Weights of a small transformer language model.
Size: 12 layers, width 256, 4 heads of 64 (1 for keys and values), MLP 1024 GELU, 8.58M parameters.
Training: a variant of Adam for these matrices, 146M tokens, 8924 steps.
MLP neurons of a small language model. Each row is named by its layer, matrix (up: input weights) and neuron, and shows model dimensions 0-255. Each number is 500 + 25 x the weight over its row's rms, rounded and kept within 0 to 999. Numbers have three digits each.
After each neuron's rows, "fires after" lists the tokens most often just before its 100 highest values on Wikipedia text that the model never trained on. A number after a token or word is its count.

L6.up594:493505476554464510472543496506469497538480481515541507521516445515543469516486506526456501483498522531507432480509539473523498549470500516490481502467470498473496512485517481505482531488515522474536473482548484484510517537520476481523510493469456496504512478467490482484526518445491469465514506511493485497506487539455483501466494471528470487505510541480530526480474435496487499473486512503517462522499477529525497487442544480502521484485509469458502559491525506504532548507446507490520511500516466491486543516520488537490534489476500458532539473507471545484516530513482508549520473500537544525481474526509487480508498487492492473524482508494509502494491493480510470552503492475498525489503519517470486530438456520498511490482542491530533474494469527531506509511502525
fires after: "b" 24, "a " 13, "c" 9, "the " 9, "C" 9, "201" 8

L2.up387:490536515518462466483528473522471514530540481495487507518527497550480497545502553544499525508481490486485494557487518483527470498492570532495530530522499463513478487502530479496512506506507498460468469472516507499482495505505496504533490483507508498502457495507498452458465529496468478475475475510511494493501488477503514494500477495532492477501512490547482508453454500507517439510462489530452494537528493489458484513504496516482506493521472451458482471531528495544473495537543460503546537519545483515486507500502491494497521472508506484496530483540465457525539497500526504493517497467476536490500521432501515513471508499492530493526492513493513467496498490508544519565506512488518483501510540541517497523451450544492488477479534471480501492488540485541539489478486544
fires after: "F" 31, "und" 14, "up" 10, "R" 7, "av" 6

L8.up12:447489489507509490474496440505500477546506486503576505515510488500474493513509499467506513477472519488499461525506530553484490487471508529569525491489532509532523482446477497511507480501493498486520514497561470532471462478561496488475491496470502510479477489515501521524494476508483545498516474504497468541508466539473508542480491498486548455463498488481510549483533513490492491469505483468437521477512499534510478537488503509458481478489522497485520541524498513443541523499507461479469546473491518509483492509549526536466494511505482493486484511533513484520535501507530535509486498497517492519522473519538508510432477537484524529543493473484499453493484517475521486477517538494479534508498516506515508513470481506496516527517509505524516489477514553482518562479526483
fires after: "b" 18, "ph" 9, "Ph" 9, "m" 8, "P" 8

L8.up42:484492520505491506524469495511524518535538465536524514524533525503494514526543488505538521486492472547479512478433516543529505489506471476523475496471498501463475462490527496545534471513473522546488532505491526524502489520491482473559519570487497511524469470508479524482474479510491522538512459542482515509529527487508504519475473481516484537535477546483491457510521453466477457492497494528499497518520512503480481515482526478520439472492477490504503541498496520488526537514463495471510521493492507516501456496527519507489528494517500470476491538495495465491507459506493533535520461484514504486436501458519516522486500500523466556458517548510439472511503466466531488528495512545502505493530505476458476450486491481510488490511502497523511463457506497509518513525480508
fires after: "v" 30, "d" 25, "D" 8, "St" 5, "United " 5, "V" 4

L5.up201:488526481551465535500529469484517519514491472508507543511505501484483538449500524540490479542492500518460485535472491509473445500509508520499499490478487499497484507526540489492468499520514518508461540471478477474499516527498495470489546562439490515476503497507480462490479477494469525486520479455468483442538525507474464490532503493501525452496491508534494515479465487490456501490482500550520491537520523554428480489494531513471455516522508477450500467496503516502506537510510517501494512517500503530476511464512500491441491471539513496524515487512501478522522492543512514499504527483491525520533509478497502566421488510498522501476500517482498505509527550462496516497478479515536504485502482487487515534477484490479527510466554525510514454471516490478520493499481548
fires after: "F" 44, "S" 9, "R" 8, "1" 6, "af" 4

L2.up191:460509455492520489494528480469516538467545498447495453467466483495514478492504518517465536518513520484472499534505502528525523459505517487531464516458504507478466503492531498527462461523495536496512524464510487505471507508509478492514511521496463536504483510483509509478505456515514480494518499554514475516526424541505508502484533508475487501540498507468511490474550488493489495457484510518539502518494495525504513490460535488474476506514518460496478556490500486472490520511511499468510505494497507530474537492485474504512557486525529492511475514484469492494520479510495460512478538512522545515520522466514530510470517553496473488541488481473496528487514513459504486467545563513487506482522514522467471469507491520444510537513510462553571481492492501559491507532537492
fires after: "d" 19, "D" 11, "at " 7, "on " 5, "st" 5, "Con" 5

L8.up289:496491507537503503460544500493529496538482453482508512518512474501493497477529496490547516507468553472502528486470527512522518519525515494487495457492491512492460501502508524535459484459477503513506471471516516465481518516473533539510449449503490495461455529501523459489440489481536517509511468514476475517485541469518431475474436496490460504489475506517522523493506517488475512525476511533509504473526545542480476511487485507530474525510494508530512461509507542496534537570482486492464505511529504474504486485481512552489510553504457494478518507498469508522515524555532491512513481495497532511498478507498503506512460523493479474485491509557489484489486508486472493518443488480496506529491476464454473489506444490480503521484535471517502473510514474499528507535521552
fires after: "c" 23, "C" 19, "the " 9, "G" 6, "g" 6, "Ch" 6

L2.up994:483493472523515528473518471472517516514464506501557472486490470524495505498494490506451476516488507529510503502459506501484474468440552490517467481493508501484496465508491498508455504481544515519478493480465489527499537522508471466502536450514547488490508443465536478484488493513528472494478441523522502490502477503494474554503496530487480513490492515468447510512507527480504516443512508506497509480468546533489486486463517487495492459509499510453457474496520522507441492522517455495547507437521529505487462451483527534467504450553522471516495522531500487492483497528488484457482533536477506531489538489479470543498517514525496543450518488467494498470538519487460520476499518519485521465525532507502516501471489501511480542545497492508498523514515495506496498523480509
fires after: "T" 37, "v" 16, "at" 11, "im" 7, "ot" 5

L5.up798:478524531512528516498476531495477500486517487518456503493580509478433505524529460482468504503502477460513485514483485486494491505528484515497521477530504490495519458512483495461502549471494528485501477488495501470463507504499491484503469477475534509511484499529518440543508540505443489513503526503491479500535486503462488497462477539503480545470492508510514558529472512512452488495491452497479468481462489501528549453510515507470509521515497524473512512539532500451521494465515447533507494522517499539477560501516511532484483482525479520518504454514522548500479497540459518530483543510450478459508536457488527504484511531497546520533484493507477529494494495522547492527513505561515502493505492480475517481503492553527479495528502521502536519486525480498494519498490513
fires after: "ex" 16, "wh" 11, "p" 8, "Wh" 6, "S" 6, "f" 6

L8.up298:470520507474479511499495505488477513485486474488509504489509512528479496507522501505501502515442525487494518516485445554499506494483532561511498496530517488472461448496493524499466542524445465519515517510517466485540491499513494505507527490512537506507501507504442493519504485454503501481518495574527530524475513427452520479490493575501473523480493576517476529501474524484501520504508500520506510499519511535493494515525466464484489517537474474482506464532492555464493468489524502474483534480501485514486518476509488531463492485457494496540509492542459454488539484531480528492501467492498526545519520517549515506534516473453508533528536489511483522519515508451481470526456479488478508477512496500446503499475527470492511524518494535523507503505483480499521540498486510
fires after: "v" 26, "G" 15, "g" 10, "N" 7

L2.up752:533452482531518508466518477542516545464540486471503478469516526523500507497520544514489487554523486522465512487483478519490491472542529530500448506514498516502477483513523524484501489520477540456500462522459509491495536502452494485525474490447493516510483472507491446497512495509548441502505499518460463491476484547476500524503488521485480492526481512523456479481454502488471472513497499556472497497514503535465453496488481515511476532544500513542467517452505494486476550488502481488499481490539547520489534517510503495507479512524519488545464453508473460502509536513474525509491517536482497502520481486511467546495509473518527498488545476468451506497487550498520521468538534513506510469497503507495465477494506526495539514477505465529527489439513485520479489510493487
fires after: "D" 24, "d" 6, "tr" 6, "fin" 5, "be" 5, "e " 5

L2.up439:463459494466475488522507470481515452558491476470473462508520487516518508497483516519517469534434508523512500491491486491540459514550536519535533522495482493492529478498539509481516547500533536482470494489535531513523524512510481489453473492515495520530456510475479470540499478469478476505511450480522531517488482506504534440481504517499505477469486502478551483510480518496491526521453509526524489531529500531512505476517478490428520512466525478457550544516477534545464559525547500508531520490501494509466508494502476505485481489458489472486483486511501533508478516485491511527525498470498533482487489515482484489468483496532478496513515472485501480513474489480510472536502525526454533488448524543478509540477495491496511495510532494485534517475520471501558486495496502
fires after: "al" 19, "L" 17, "res" 14, "v" 11, "l" 8, "S" 6

L8.up666:461505485486514485505502522521500489488514528519486481492549490473453466544492465484507508521481485468459499505475499540510537494500514489512476489498500493462412480485494491511530507482499521501497512502468507509501519539482440483534559499506495490494486460519468509511451459468510536559530470519458519514543456505444530494476480498550472525513504545510494494515462466476453467509496463526491501480504538525468513504534491438471499522503503520509543503514494534490524518530494476481542493528483543498503463483486455487502475503488527477488524495501481519486515449450482538512523466495494503510473460509538489489506499488520474489481497470513472512501546503515527506524488528526531538492514533503451485461522540494511496518484504494518533492533491488450504511465497530
fires after: "v" 26, "g" 8, "V" 6, "l" 5, "ev" 5

L6.up851:509500516522509518523524442497476538515458530490519468467509447479485493505445474464512480480502532492522453520513478475537502489523524478511526521487482503464471519501479499521494547490496525510471465515465534495504505547518488472505492502449479534487486492532498548452508513475471533485506510509497486528464499496492491487473452501479531484495524503491482501474479523494456470501492495507505516526464525540497505553468531486535508507533466489496526517449473557497495539530493513501520509527508532549518448483522484536489459447551500457545465471488501501522482534530521518465542497518535460497462504541492502480500492522484469493534474521510500505512464477520487487498467519564515489519451537536478488498525499515461489522504487526493494484491495511495542498481520497
fires after: "h" 18, "c" 17, "H" 12, "p" 7, "f" 4

L5.up838:443519464510489518458524493523504499464478499500512481492504501484452518482506501469479471517486495471484516494498477520507503510511465514500465453515480477506498449530515529500471473495497482541524480495439484501499509502535505470551460501481504494560482472520503451521485455471542515499525495504548549553498495504412525515499531526522494480497477539526489555473471482488479529521519529500460520465515497535527509460547523503464473512533466543472472517487502495529476512448497477497486510530500492480512490532452502509475487487527493495516471517531517535491492515536488500456510489501472479479488557473497552473483495467498488485535516519510468510501492505517476506532462518480503485481518483477468492497487450529530501516530485527490502472477513508467550491486503482
fires after: "ri" 18, "p" 17, "f" 17, "ep" 8, "e" 8, "qu" 7

L2.up468:508502493493508495538485530514490451514557501487503497499522498492460513501497524487479515507471477500489494481484473533499463478465492505556498541501476531547509436490509510471520539509519537492508476496493517460502514509538480513524450508492462489509522494502497475475507450478465505447523497517492499528483495496512497516494523524504506497461521505500520533487494496458505464506453535505470462496518500467528517485532490466476456506487512466468490518497513493523483527525547456498453507512533484513493565489462480492467531518523478537447527493519500464472486510522563481511513532482513463493465501508490518452482431463444488516516506538533471481493504505540521525516538492524481493481489506556496493544510455462511527543502522506542476481487521512534499499501484507
fires after: "des" 26, "comp" 15, "comm" 14, "res" 11, "par" 8, "coun" 6

L8.up987:455471477529459497533542478469522534501498507479537462533557504493522487483475456482494471480456519483442472478462496497478485473520471542500472516538482487466439517521503462497517489503528477542498478484477519503488481531547489471499491499493588493512499509522490499495512490471478514495501481515551489534511543481494511510481455502502466489472521521489452528524520523503501482482490503508502472485504487516515482526485517482491476504519473464472528479500492488516500527531522460537503519472498524535468435483485507500459517490528491451522486498501493460491515507555500542517506494563494513492460528486510540524504501516511486549550499529532493544490487494469502462526490525504464480458495535508500482489507482541511478503495499474505559526514504508502500502492477544
fires after: "v" 24, "h" 14, "p" 10, "P" 7, "ot" 4

L6.up319:508491480536500490515577525549511527542464500487475471432505503530487500479471482490557547502518508553473476495516528497541496511484500463523453507498465470467479515498510557487497451493507521543468488482521491485481518563503485537494499505483495525497518538460499479507453527497517501454504463520488477477491462503499481503457507510490469488471525492526516534471516473522507515465484506507468512544517462530504442493518509479539488533540505534490540498506485495511532510494473470490532499456499508500523513436489494527441530514533488505521489495516500479522518460506509503519499492515484484516532469513541470474498525529511535494494511493494495519507488505489511456545459493488507521508512514510481470457508486469520525521499536457551524478489491476525516521516512518
fires after: "S" 19, "In" 18, "c" 13, "C" 8, "s" 5, "in" 5

L8.up486:454500502498463553480516551518470495481482463499513490470507482551511537503471496502498499522523526482543500507514502487511478470481524500508510493491537522500482502477475523520467530468459507519464515471545505524531527561564499456509506499517518490475542463496429464510473513455503514531507490502516538529513506506456492499492473508490496502490498551520497490503457455466481520544500497517495491507553509551452514472518501418511500494474518508516542511459525531522508520517515515483499488471528518546480492501517481482479477533499515510513542512501495490481539511504477486471459545513507500487479533489504507489512444506471477513512456534551486483504495518445474459517491499505522513515482485518478492511506488479525499466467511499513535490544510503437516484511506506
fires after: "h" 17, "v" 12, "the " 10, "l" 8, "- " 5, "V" 5

L2.up59:495499489494522497530546449511503457539498493467477483459526469510505475490518551524495532479523535496547480533478482519536487500519531480486527567479489523456482501518516502526516539490469513509481520511544490504474538524540499479522507494532532524537512494484470493514481529474500499509518503483466479501529510508466530470498471490495485490504484490496505551519484506438473462520482490504484481546523533513456474480511498489447492554475451461499534496497485481519480501469517512510489540505507501518524522452491538518509501524542478475521513492517504556514551533505537511511523517518503490504492484443469493476431492478479492491502515476504508483498488474521505467507457502522503501520409536494490472468508503515474485497509537513537507507477536494480482478455505508
fires after: "s" 16, "l" 15, "Al" 10, "s " 5, "the " 5, "S" 4

L2.up869:506523508520470490541487498503477468493499522463529471473532544511500510521494489497498524482494504502481489498498502521509494454512546486506499508527480506498507507532485464532508507479533524497533478468505522516491526479506489505513482441534514483516527473495502528477516481528530555490470462529527485567443484516485512453477529518520472489491497490481508546500495492481520466500512465484479499502475530479535566491494506456491478493509535514497470514517496506511506474512557481483481548474537515472491506429479510503462525523497578513481522529499501467531539500485530445397482498510469508503499514535500478525485455480467472553483480510530521503511510512501499494500517496519459473492525494507508514540532470504506487488530483505501509508554513491526449497505471503
fires after: "par" 19, "B" 15, "os" 11, "ish" 5, "Rep" 5, "res" 4

L7.up503:505521530466490501474550486476525497544513460465534514505515529482515475500420506527487497554497513531503491529480500533506492519493484486495512524554466472484544526507521488479481503486515489462467508499539487493497487528542509491472479473502501484498483474465470494520507500482488497475552493479495440510487514485500496494509499462512499477506525516481470518471510474494494528595479460483486514487470497523523521490469504474491507491472510531505548537515500535487536540529457492494509545486469493491438515513467500533481521471549516484498455486547474501535545521511551472499463493501504476503511464514515477521506518496498496502548495488478506507506523465493509480511492492488500511474504506505513544520465500472455538562523533469506555506484479506501546536515499480
fires after: "M" 57, "m" 20, "b" 4